From a checkpoint of a small transformer trained on Wikipedia: width 256.
MLP neurons of a small language model. Each row is named by its layer, matrix (gate and up: input weights) and neuron, and shows model dimensions 32-127. Each number is 50 + 12 x the weight over its row's rms, rounded and kept within 0 to 99. A neuron's up and down rows have the sign that makes its largest values positive.
After each neuron's rows, "fires after" lists the tokens most often just before its 100 highest values on Wikipedia text that the model never trained on; "fires on" lists the tokens most often at its 100 highest values on Wikipedia text that the model never trained on.

L2.gate12:58 64 46 45 52 39 36 65 49 51 47 41 41 61 43 39 59 58 40 67 58 46 48 40 51 37 57 48 43 41 73 47 49 50 46 65 54 56 63 69 28 49 38 61 22 65 57 40 59 39 44 06 57 46 32 58 48 49 50 37 48 55 62 27 41 30 68 51 51 36 41 61 35 46 48 62 33 47 77 43 21 25 57 55 54 41 47 52 39 42 56 64 73 47 40 52
L2.up12:55 38 44 49 55 44 46 58 55 57 55 52 47 57 58 50 43 60 48 34 42 54 44 49 43 59 51 55 37 51 61 58 57 67 59 37 50 70 51 50 54 58 55 47 55 60 23 51 42 47 58 35 42 49 42 55 23 43 68 48 25 52 59 41 68 64 46 52 58 43 70 52 55 58 60 56 38 45 62 47 52 49 54 50 24 48 44 50 47 50 29 50 62 45 47 58
fires after: "o", " de", "e", " he", "d"
fires on: "al", "ed", "b", "ar", "ta", " \""

L2.gate33:43 35 45 65 48 54 55 75 43 65 54 52 46 47 46 51 53 56 80 45 51 38 48 45 80 55 37 52 33 63 55 65 52 45 53 73 54 40 69 43 38 53 56 44 64 34 42 37 43 41 60 72 76 46 49 36 15 59 37 46 40 43 57 53 59 43 41 53 49 49 38 34 66 72 32 49 41 57 60 49 42 44 38 50 45 58 54 57 61 39 35 57 50 45 49 66
L2.up33:74 39 49 43 45 52 53 55 35 57 39 74 71 53 57 08 44 67 59 54 48 43 67 52 65 58 67 67 69 48 42 27 59 63 25 59 51 54 57 56 64 32 41 54 66 36 44 31 54 70 53 42 63 35 37 37 72 27 28 32 22 38 47 54 56 33 52 57 40 38 56 42 59 67 44 55 54 68 45 65 54 60 62 49 46 51 51 47 39 67 29 44 38 33 33 69
fires after: " St", " Re", " f", " st", "vo"
fires on: ".", "t", " |", "ard", "ant", "c"

L3.gate91:60 60 53 51 47 55 37 57 49 79 55 55 54 38 45 26 61 25 48 55 49 45 42 42 64 37 49 61 56 39 45 37 35 58 34 52 49 57 50 52 45 52 38 49 43 45 71 32 52 44 41 42 34 67 62 46 37 47 22 40 43 37 44 46 50 20 61 51 51 62 61 58 45 43 48 40 47 31 59 71 50 47 59 44 64 64 52 46 49 56 65 64 53 25 47 49
L3.up91:47 44 49 70 47 57 50 69 56 62 46 47 54 41 56 39 35 58 82 35 46 30 43 49 55 44 59 56 52 51 70 55 56 50 49 49 68 45 62 45 52 30 62 55 50 51 67 54 44 56 55 48 51 55 48 48 33 42 58 52 46 24 73 72 51 64 63 42 59 49 37 55 38 48 19 35 46 45 61 35 41 59 74 60 58 44 51 56 43 26 47 59 50 51 32 44
fires after: "n", " T", "r", "v", " Nor", "y"
fires on: "ri", "out", "ard", "our", "way", "s"

L2.gate334:53 54 47 26 46 51 33 29 72 44 54 47 53 32 60 47 60 53 41 44 56 59 33 70 47 73 28 53 55 38 57 23 62 56 60 60 53 45 64 53 43 55 54 45 58 63 53 63 68 53 51 38 40 48 41 47 16 66 49 52 48 43 51 66 36 66 54 51 51 42 67 53 43 54 67 38 58 42 66 53 54 39 58 48 54 33 48 56 54 43 50 65 38 36 44 40
L2.up334:32 63 46 50 39 60 53 41 48 54 46 38 71 35 42 51 73 47 57 33 50 44 51 58 73 57 42 43 69 61 63 39 46 54 35 51 56 55 44 32 57 44 67 61 29 47 42 59 43 58 57 68 57 50 55 46 60 48 56 37 58 29 52 52 37 61 35 58 48 39 62 48 31 52 56 50 52 55 47 34 45 66 57 39 45 66 39 40 37 42 41 47 38 39 76 54
fires after: "la", "va", "a", " Bra", "li"
fires on: "z", "gue", "te", "ach", "gan", "mission"

L3.gate464:52 65 47 34 48 55 43 39 59 49 66 48 56 19 57 52 44 32 51 58 53 31 50 49 58 56 71 24 51 50 16 45 78 45 50 61 67 61 37 54 60 29 61 53 35 67 36 64 73 33 46 55 48 34 45 48 53 68 40 26 54 44 48 69 45 56 47 77 23 38 38 47 68 16 69 49 66 67 37 49 37 61 38 55 32 53 41 57 35 49 49 41 58 28 50 43
L3.up464:45 46 47 47 62 51 63 53 45 44 32 51 46 38 39 55 47 39 44 63 43 46 52 58 61 48 53 66 63 57 51 67 43 64 46 37 46 38 44 62 44 55 40 23 44 33 50 59 32 63 54 44 63 42 61 34 55 37 68 69 47 59 40 61 42 28 39 24 73 62 44 64 52 64 43 31 43 39 24 59 47 73 70 50 33 59 49 44 53 69 73 45 43 70 49 33
fires after: " con", "tro", " on", " (", " part", " along"
fires on: "ce", "duc", "form", " of", " with", "ea"

L2.gate400:45 45 45 49 57 54 56 47 56 51 63 39 55 44 62 77 62 68 42 82 48 61 44 66 63 51 50 33 59 53 52 52 67 49 58 29 46 50 52 29 57 58 62 40 85 47 36 31 40 43 44 61 34 67 48 39 49 38 44 26 56 44 33 34 40 42 67 43 59 36 68 55 53 33 45 37 50 60 64 53 44 46 52 45 65 52 49 67 48 39 48 45 53 49 45 60
L2.up400:51 42 55 56 29 60 53 43 65 72 55 19 50 54 54 53 87 46 37 56 53 50 41 52 41 66 50 34 50 49 61 57 46 38 59 47 43 68 66 36 69 45 65 48 45 49 39 55 44 55 67 42 51 59 55 55 52 43 51 47 53 46 60 39 34 45 64 66 55 52 78 48 40 54 47 53 29 37 56 47 60 60 75 41 47 33 49 65 57 57 42 66 43 41 57 47
fires after: " Mi", " Se", " At", " Ch", "D", "ate"
fires on: "is", "ke", "lan", " it", "con"

L4.gate513:49 28 40 52 38 69 46 32 27 35 55 54 48 30 60 50 79 49 51 50 67 55 43 59 49 65 51 31 65 57 74 44 26 49 49 51 56 45 46 40 74 62 44 16 35 70 58 66 55 71 39 56 61 47 52 58 38 53 71 57 48 71 65 63 43 50 47 68 61 40 70 61 32 53 39 58 41 50 50 65 44 52 60 43 46 55 48 43 42 57 59 54 58 59 48 47
L4.up513:37 67 55 24 60 62 44 62 39 69 31 66 42 53 52 23 43 32 66 61 63 61 41 41 46 64 54 38 58 61 73 77 60 43 47 48 50 51 45 54 44 48 45 34 71 22 45 74 41 38 37 41 57 49 52 33 45 51 31 62 55 63 63 71 56 46 37 47 49 51 45 68 60 42 47 45 54 62 57 66 50 39 51 43 27 36 63 57 55 59 63 65 57 48 56 48
fires after: " ", " of", "cc", "ot", " su"
fires on: "men", "ten", "es", "go", "per", "re"

L2.gate34:47 36 62 55 46 37 62 44 29 73 40 45 30 44 61 63 49 56 56 54 47 45 70 41 65 50 33 28 57 61 43 45 68 44 43 53 49 33 52 44 47 72 66 58 28 41 53 51 68 41 39 49 41 53 26 41 50 38 42 62 66 42 56 55 53 65 42 76 24 73 45 50 59 67 60 42 38 42 58 53 47 53 28 60 42 53 65 50 50 48 69 53 67 60 45 51
L2.up34:37 48 38 46 58 45 44 41 59 35 42 54 58 62 32 51 52 55 51 56 50 25 66 62 45 41 34 49 55 59 61 57 26 78 53 54 55 68 47 48 57 47 25 42 58 30 52 33 47 58 49 53 51 54 52 37 56 73 61 39 36 52 51 54 57 56 34 43 38 44 52 56 31 49 57 70 58 55 60 55 56 73 66 54 38 39 46 57 65 44 60 43 19 47 49 34
fires after: " b", " be", "b", "gin", " Ab"
fires on: "ri", "re", "gin", "in", "ning", "le"

L2.gate368:43 61 58 43 36 62 39 40 52 62 48 60 61 51 57 41 58 40 55 32 55 41 37 38 68 81 38 69 56 57 35 60 41 46 50 48 48 63 52 46 66 36 70 49 51 54 58 54 58 46 40 65 50 70 36 68 41 58 38 54 33 71 55 64 64 63 62 44 57 66 59 57 46 63 40 56 42 44 36 61 34 56 45 58 49 50 52 37 43 63 26 42 69 49 42 40
L2.up368:47 49 44 43 59 51 67 40 26 51 30 66 40 55 54 42 59 43 44 54 54 55 40 43 57 66 50 49 18 55 38 50 54 43 49 49 65 64 41 55 59 41 71 68 35 39 51 31 51 65 55 43 29 35 75 48 44 61 53 55 36 63 58 33 42 65 41 64 37 54 38 54 61 58 63 45 33 28 51 54 50 48 38 39 50 61 54 78 52 21 57 47 29 59 59 33
fires after: " p", " st", " c", " P", " tr"
fires on: "y", "udi", "age", "hy", "se"

L4.gate353:48 53 39 42 59 45 25 51 43 65 66 57 38 47 49 74 37 56 51 31 43 56 37 50 59 25 28 43 58 41 48 47 42 58 36 85 58 54 69 37 48 36 25 57 55 48 48 60 61 40 48 59 34 73 59 43 58 46 24 48 22 70 49 68 50 31 55 41 40 38 59 55 61 32 46 40 22 29 58 61 48 59 55 36 53 40 59 46 34 44 56 50 49 39 55 36
L4.up353:40 33 61 39 74 61 59 68 46 21 66 57 42 54 54 47 38 64 68 65 48 42 50 44 52 56 50 61 57 39 48 50 47 53 52 40 58 44 33 50 40 44 44 58 31 59 60 47 51 32 44 43 44 62 66 49 64 47 54 51 51 49 32 47 33 57 47 52 51 44 56 67 63 44 28 65 29 42 56 37 40 35 45 72 44 63 55 62 46 65 58 59 50 53 54 53
fires after: " P", " St", "f", "re", "ff", " Po"
fires on: "re", "s", ".", "lu", " /", "ic"

L4.gate491:45 62 58 46 61 54 29 29 44 40 52 39 40 56 46 48 55 44 39 69 44 55 54 51 43 48 47 49 31 48 63 58 51 51 37 57 58 29 39 50 62 61 43 54 58 74 56 49 59 58 53 41 44 63 42 43 53 43 63 60 27 33 54 60 47 41 45 60 41 43 66 42 41 42 51 43 62 67 34 60 52 41 60 53 70 40 45 53 82 54 36 52 51 41 17 43
L4.up491:36 51 55 42 30 50 50 58 49 61 56 60 41 35 66 43 55 49 40 57 32 40 59 57 57 31 72 63 42 39 47 63 67 48 44 39 52 66 51 37 50 67 61 57 63 58 47 56 62 60 67 39 47 50 33 19 53 57 45 56 55 57 52 51 36 68 52 58 49 62 50 45 39 42 32 39 36 36 48 55 43 48 45 53 45 65 57 63 55 42 36 49 55 69 57 58
fires after: " F", " S", "il", " f"
fires on: "re", "m", "y", "d", "un"

L3.gate487:46 47 34 41 49 47 37 53 51 42 57 38 57 44 71 51 63 70 66 40 53 79 78 62 62 33 41 60 51 45 44 70 48 35 45 56 44 41 60 27 59 63 57 53 49 66 69 57 53 48 32 51 55 70 64 43 52 34 33 56 52 31 53 62 36 53 52 63 44 39 57 44 44 43 61 04 78 35 64 71 78 36 59 57 46 44 48 57 57 40 41 53 58 30 39 38
L3.up487:29 58 42 48 44 50 67 76 21 47 54 73 63 54 33 58 35 28 48 46 39 58 40 46 42 35 43 52 68 60 26 53 39 45 53 51 50 54 54 49 71 44 42 58 69 30 45 61 47 44 30 57 60 45 45 65 73 35 41 51 33 53 62 58 45 74 46 51 47 60 49 47 49 59 83 49 41 58 41 45 60 57 62 48 71 32 50 45 57 44 58 36 54 46 62 48
fires after: "ta", "n", "ol", "en", "b"
fires on: "in", "ina", "air", "us"

L4.gate324:53 50 51 30 62 64 62 45 44 42 52 67 35 78 71 63 46 36 34 55 50 56 67 68 58 48 38 52 89 40 50 55 41 42 56 43 60 58 50 58 56 58 37 52 59 61 46 46 66 45 23 52 53 35 65 76 49 57 52 53 37 58 41 57 56 60 67 44 25 53 73 46 66 40 39 58 51 31 59 61 36 62 56 36 52 41 44 39 69 62 54 51 42 30 41 64
L4.up324:48 69 54 67 44 50 50 54 74 56 50 75 47 46 60 52 52 48 35 36 66 32 57 54 46 54 58 31 42 42 55 50 39 50 77 44 35 45 32 38 60 71 59 51 25 37 36 65 56 38 63 49 52 42 55 46 49 56 63 63 46 55 32 63 47 54 43 60 49 48 41 40 24 42 44 54 32 54 43 51 74 41 66 34 30 35 51 35 48 65 63 52 21 52 47 43
fires after: "ef", "re", "b", "po", " de", " De"
fires on: "le", "fe", "ler"

L4.gate310:35 43 45 68 51 61 41 52 50 35 41 50 58 38 42 38 58 64 50 55 38 40 27 69 52 46 41 71 48 58 62 20 51 57 67 60 50 44 37 55 51 63 52 27 36 43 55 42 59 26 60 45 56 54 46 52 44 54 80 40 50 46 45 42 70 50 49 17 50 52 48 58 55 52 43 63 41 64 42 55 30 30 33 47 47 60 85 46 45 48 52 55 73 57 33 48
L4.up310:62 68 47 53 30 48 19 38 58 29 57 44 49 48 40 63 52 43 43 57 41 66 63 37 38 35 38 57 64 64 46 35 34 29 68 36 34 55 64 44 55 48 48 57 52 59 49 73 23 50 60 53 25 54 53 17 68 50 48 61 34 56 51 53 47 52 60 56 63 37 41 55 40 63 56 52 60 54 62 53 80 53 81 53 40 57 54 43 38 59 70 39 35 52 46 49
fires after: "s", "us", "um"
fires on: "o", "b", "u", "um", "emb", "p"

L3.gate396:40 49 45 43 63 62 48 52 52 41 59 45 61 43 46 48 72 66 45 52 38 42 54 49 53 60 42 61 26 43 45 52 71 39 46 41 49 37 48 36 39 76 53 66 69 59 53 43 52 50 49 36 46 65 40 45 40 46 26 63 66 45 57 49 42 31 68 49 46 46 65 35 54 52 33 47 54 58 39 57 50 42 58 44 52 40 49 63 58 49 71 43 49 31 42 66
L3.up396:44 53 75 57 61 75 50 45 34 42 65 66 40 39 38 30 30 41 46 52 59 27 47 59 49 58 42 35 42 54 43 51 48 34 73 44 37 24 54 72 71 41 32 44 60 37 42 60 60 57 44 57 62 34 33 43 85 19 42 45 63 45 27 46 45 26 48 52 49 49 62 59 70 51 55 56 20 36 64 43 53 50 58 41 32 49 53 47 26 44 44 55 34 54 42 51
fires after: "|", " F", " |", "ri", ";"
fires on: "ed", "la", "il", " 17", "ba", " 4"

L3.gate569:43 40 65 37 37 42 67 48 70 50 37 45 53 62 77 61 53 45 58 63 38 21 40 70 60 73 54 45 23 41 56 60 43 47 42 53 47 39 47 58 44 50 41 58 44 61 61 56 61 59 43 52 52 43 44 28 59 36 55 49 49 45 66 39 50 57 28 42 57 58 71 65 43 69 74 56 53 88 44 66 49 31 46 70 45 67 61 55 44 47 45 40 66 78 33 43
L3.up569:62 35 43 46 43 44 35 44 38 24 36 40 72 54 70 42 41 42 37 36 33 67 46 51 67 60 49 52 41 63 39 54 53 37 42 37 36 47 52 30 32 41 52 61 53 65 48 16 28 59 41 43 35 36 71 49 54 30 21 49 37 58 44 45 36 48 55 57 51 60 66 44 38 54 52 64 51 52 26 56 52 52 59 40 60 45 49 56 37 29 49 51 67 69 54 37
fires after: " b", " dis", " f", "est", " an"
fires on: "act", "im", "ill", "com", "equ", "co"

L3.gate103:47 45 49 45 61 52 45 33 42 40 62 54 35 35 61 54 52 59 40 55 66 49 47 57 62 54 53 51 57 46 24 42 51 58 46 61 53 67 65 37 47 60 66 63 61 35 43 33 64 54 63 46 51 42 43 34 48 31 44 42 58 56 73 36 54 67 69 36 46 56 57 58 58 53 41 39 54 60 60 53 69 50 31 62 61 73 55 47 50 56 45 64 52 48 39 42
L3.up103:43 64 48 67 45 48 57 39 52 70 69 37 49 66 49 30 47 71 57 49 46 48 51 51 52 47 57 76 56 42 60 37 46 55 40 80 48 51 48 43 45 63 39 57 55 43 56 39 68 53 53 35 51 54 63 54 55 53 34 62 57 67 51 56 49 54 50 81 54 47 45 35 66 50 26 65 49 73 51 48 47 53 42 53 48 38 59 65 64 62 56 44 55 42 51 68
fires after: " work", " train", " car", " bo", "lo"
fires on: "ed", "ing", "od", "ot", "ved", "ative"

L2.gate552:23 36 66 53 73 36 39 42 37 64 59 62 39 55 51 61 45 66 47 36 54 52 49 66 52 50 60 45 69 31 29 52 50 57 50 43 68 27 52 46 73 61 62 59 70 58 34 54 35 48 33 37 63 63 40 53 54 34 59 28 51 43 68 50 73 48 58 59 40 52 55 65 52 58 64 58 52 67 41 64 40 59 42 59 38 65 34 50 65 43 53 49 65 46 48 42
L2.up552:51 53 51 24 48 38 22 39 40 48 61 58 19 49 54 52 50 58 49 51 46 57 58 67 56 40 45 57 54 49 37 72 49 66 56 46 38 41 33 49 54 58 48 29 71 45 46 42 54 46 57 73 33 74 31 52 41 62 54 44 37 68 38 36 45 40 50 56 66 60 46 72 60 50 58 45 44 47 50 44 51 62 48 49 27 37 36 50 67 50 40 60 34 60 55 41
fires after: " st", " pro", "o", " Cha", " opera"
fires on: "mo", "p", " album", "udi", "one"

L3.gate311:21 55 53 55 63 32 57 68 52 56 35 61 08 35 71 60 73 40 29 73 52 45 31 55 45 31 51 53 35 69 42 52 45 30 76 34 45 42 37 69 70 66 49 56 52 17 46 47 50 61 50 57 49 53 61 44 60 55 26 75 32 43 53 50 50 47 47 51 52 49 54 28 65 58 31 49 38 58 37 37 51 46 44 60 35 54 33 66 56 39 52 57 47 58 54 58
L3.up311:62 16 28 70 42 42 40 47 51 38 73 36 46 52 55 53 50 59 46 83 56 37 56 61 41 46 54 49 29 57 38 65 53 77 59 59 68 40 59 61 42 43 48 55 42 56 42 54 46 57 52 62 24 34 39 57 32 31 33 48 46 45 60 29 44 29 63 57 63 59 37 43 45 53 50 37 49 73 29 49 71 42 50 66 35 35 56 57 59 44 52 69 59 57 33 58
fires after: " ", "st", "f", " with", " pro"
fires on: "===", "ig", "d", "position", "out"

L2.gate141:52 57 79 53 41 42 60 29 66 54 23 57 45 60 53 30 55 55 66 52 60 52 44 52 54 43 39 60 72 61 37 63 54 58 60 48 61 64 11 62 72 45 54 33 23 19 32 54 49 40 50 24 31 37 39 53 43 51 45 47 47 44 47 47 54 53 40 49 49 58 47 57 51 39 52 56 63 64 74 46 44 51 52 67 56 37 36 41 55 54 31 48 58 39 65 70
L2.up141:66 32 71 65 55 57 60 71 50 46 21 48 54 43 41 39 31 51 48 52 51 52 61 57 54 61 35 50 69 53 64 61 42 53 38 49 45 61 53 50 57 51 55 59 53 49 44 53 47 49 34 36 56 20 53 34 71 51 47 37 56 69 47 61 45 55 48 56 40 67 49 43 44 53 51 59 50 33 73 35 35 52 55 52 40 59 31 56 52 37 43 54 52 45 49 62
fires after: "fe", "tra", " ", "bor", "ba", "ru"
fires on: "ct", "der", "k", "t", "mb"

L3.gate581:48 70 34 36 47 62 39 54 45 36 31 60 55 54 54 53 70 63 59 64 32 55 63 39 46 42 68 69 75 14 40 48 51 64 39 46 52 76 35 45 42 62 54 49 70 44 70 51 51 30 47 40 25 56 45 42 51 29 48 65 45 50 49 44 48 53 64 69 54 37 47 58 59 47 54 59 41 34 38 48 51 41 39 27 50 38 66 43 73 78 71 54 75 41 24 39
L3.up581:41 44 44 36 51 58 38 37 61 26 49 31 48 38 50 40 56 47 75 63 43 52 54 42 56 61 54 44 67 38 48 39 51 73 61 59 54 50 35 42 45 57 45 55 45 53 55 36 74 49 28 38 35 52 62 53 43 53 33 40 73 57 27 21 59 40 53 39 64 51 62 53 32 64 63 38 60 81 37 40 62 51 50 59 31 67 59 48 55 67 47 33 51 71 45 41
fires after: "s", "ho", " A", " P"
fires on: "to", "al", "vel", "te", "um"

L2.gate254:18 80 49 34 59 46 44 36 41 52 56 42 38 68 74 43 57 42 51 53 48 55 48 53 43 43 33 66 59 56 41 32 40 43 54 68 50 82 50 44 43 59 46 62 48 47 55 51 43 46 58 28 41 63 46 49 44 40 38 39 35 43 26 51 42 62 75 56 40 47 41 59 60 62 53 66 27 44 57 58 51 44 55 51 44 41 52 48 51 54 59 36 66 77 29 67
L2.up254:32 46 69 34 52 51 53 59 43 56 54 44 45 57 40 35 46 46 48 49 43 51 33 40 67 49 29 65 58 58 62 53 49 60 44 31 80 38 57 56 50 78 47 41 69 59 81 33 73 54 55 54 44 71 67 49 47 50 41 52 50 41 42 37 60 27 85 53 58 40 40 52 60 56 60 66 45 44 61 42 33 50 65 36 43 66 74 59 55 36 68 59 58 68 51 50
fires after: " de", " De", "ad", "ter", "s", "l"
fires on: "c", "par", "min", "b", "al"

L2.gate101:23 44 63 21 46 57 36 48 65 58 49 59 62 51 23 43 57 58 52 51 41 61 67 53 59 62 57 49 32 57 23 65 59 53 43 55 52 37 75 60 59 39 51 50 63 48 45 56 53 46 53 46 16 46 48 40 54 35 48 44 57 42 39 47 42 53 38 63 51 55 62 61 44 43 38 69 57 76 41 53 41 61 37 72 47 65 65 62 42 52 38 35 33 56 34 55
L2.up101:48 46 40 59 33 52 64 41 57 66 33 42 53 51 40 52 47 54 47 43 27 27 51 56 65 36 34 27 42 47 62 48 48 40 57 37 46 48 66 44 58 35 47 55 60 34 71 30 32 49 31 36 54 52 58 65 57 39 63 51 52 52 46 44 58 56 48 39 58 60 26 36 49 58 84 49 54 59 60 32 47 53 46 38 43 42 53 24 58 54 34 58 45 45 44 50
fires after: "ar", "f", " Ar", "as", "u", "e"
fires on: "k", "e", "th", "end", "ar", "li"

L4.gate69:28 29 40 62 19 31 51 40 54 37 41 48 42 55 64 59 44 50 56 57 44 48 44 52 49 57 63 44 71 31 38 58 54 46 65 55 80 58 59 50 63 49 70 45 60 45 59 31 58 56 50 48 41 71 40 47 60 38 48 58 45 64 80 47 55 58 42 53 40 42 48 57 44 56 67 67 48 44 32 61 53 41 44 58 53 30 61 54 57 68 53 59 46 50 65 67
L4.up69:61 47 52 44 40 41 53 61 20 56 56 35 44 49 38 60 34 47 31 55 46 47 56 34 41 34 50 49 58 59 46 46 71 71 59 69 51 34 45 48 49 37 37 48 48 49 46 56 74 44 60 30 70 39 68 27 48 63 53 28 59 45 46 61 43 38 37 34 34 41 57 46 57 41 37 23 58 38 43 48 58 54 37 46 60 42 36 53 57 46 52 38 33 50 56 38
fires after: " w", " H", " b", " sp", " pa", "b"
fires on: "in", "o", "le", "ar", "um"

L4.gate543:51 39 37 34 67 68 53 61 24 45 46 47 67 28 49 53 49 51 48 61 41 46 21 64 36 70 14 63 66 36 47 29 55 60 66 80 64 47 57 39 54 49 33 41 46 55 47 81 61 54 29 53 64 60 43 40 42 46 50 64 63 17 31 42 72 42 52 49 41 39 47 48 62 52 43 60 39 35 67 62 39 34 48 06 46 48 57 48 35 51 81 44 67 45 63 50
L4.up543:48 62 49 28 45 38 86 47 32 58 62 45 46 45 61 59 43 57 52 23 49 54 47 51 48 45 39 55 74 43 32 38 36 55 67 70 71 45 55 53 55 31 46 56 25 43 40 46 31 58 54 45 45 69 65 59 45 52 59 48 57 64 64 72 63 44 43 44 56 49 49 66 26 68 52 68 50 45 41 53 27 56 40 42 42 48 52 61 51 52 50 47 34 51 47 58
fires after: " I", " do", "ro", " Ra", " lo", " O"
fires on: "ut", "ub", "in", "ve", "ll"

L4.gate544:27 44 59 53 47 68 47 39 49 54 40 49 49 30 54 60 40 44 59 55 56 21 54 38 73 52 52 65 60 52 59 66 55 57 55 41 55 45 70 49 37 58 51 42 73 34 42 32 59 57 48 47 56 80 40 65 33 43 40 82 60 40 52 64 41 20 57 69 38 60 49 49 32 42 46 46 42 46 72 56 31 43 65 44 39 49 46 54 36 68 30 54 42 47 45 36
L4.up544:38 44 49 42 57 65 45 52 60 54 61 50 50 47 46 58 42 59 36 54 53 42 59 54 56 38 39 61 38 51 45 68 54 54 66 64 60 28 68 63 61 68 42 46 50 59 64 31 58 44 49 47 59 46 54 35 50 70 64 30 50 53 43 54 35 26 54 53 29 40 43 43 36 76 44 34 22 62 43 46 47 21 54 51 35 50 79 48 80 54 45 38 53 52 45 67
fires after: "d", "il", " so", "er", "f"
fires on: "us", "on", "e", "ity", "ec", "ed"

L4.gate407:24 36 46 62 34 48 53 58 57 56 56 34 48 56 45 44 60 54 53 54 34 64 22 44 45 55 73 60 39 31 50 54 35 67 48 35 59 63 69 41 48 77 49 55 47 58 55 51 44 62 71 52 54 63 63 37 60 50 43 46 43 58 46 63 50 49 52 49 51 37 40 80 77 60 35 57 61 43 53 42 64 53 33 49 48 43 65 52 31 41 42 24 61 57 75 47
L4.up407:54 64 42 48 56 57 20 58 55 59 40 61 42 38 44 39 50 52 35 61 42 52 43 68 50 52 59 46 55 30 69 63 30 46 41 57 43 40 72 47 46 42 60 59 47 53 37 60 30 52 41 53 52 35 53 58 56 52 60 31 55 47 71 49 51 41 45 60 64 50 42 46 43 47 63 54 41 48 75 59 57 76 21 64 51 60 38 75 55 35 56 58 60 58 66 82
fires after: "s", "qua", " Sp", " S", " Gra"
fires on: "qua", "d", "ring", "ton"

L2.gate26:41 50 68 31 48 56 40 37 53 36 61 49 54 61 48 55 58 54 23 52 46 47 47 51 32 38 45 53 57 39 48 68 49 67 48 60 46 37 65 20 72 62 42 47 50 66 50 32 34 42 42 38 54 63 54 55 47 60 36 53 71 33 61 44 20 39 49 67 24 48 43 74 52 55 42 48 54 30 55 68 45 39 78 21 50 65 40 50 52 54 60 53 47 44 71 35
L2.up26:35 74 53 23 55 74 43 43 42 23 57 49 63 54 32 48 51 62 36 49 38 38 44 61 58 68 51 45 48 41 57 45 35 62 83 49 33 46 57 20 82 49 38 34 43 61 38 35 53 40 25 64 45 52 50 33 32 47 43 45 44 38 29 53 45 49 38 43 67 50 52 61 60 52 34 50 62 51 61 63 45 56 46 44 38 50 45 54 27 55 45 50 66 44 65 58
fires after: " Du", "com", "ar", "er", "le", "udi"
fires on: "re", "ring", "ous", "ed", "es", "ment"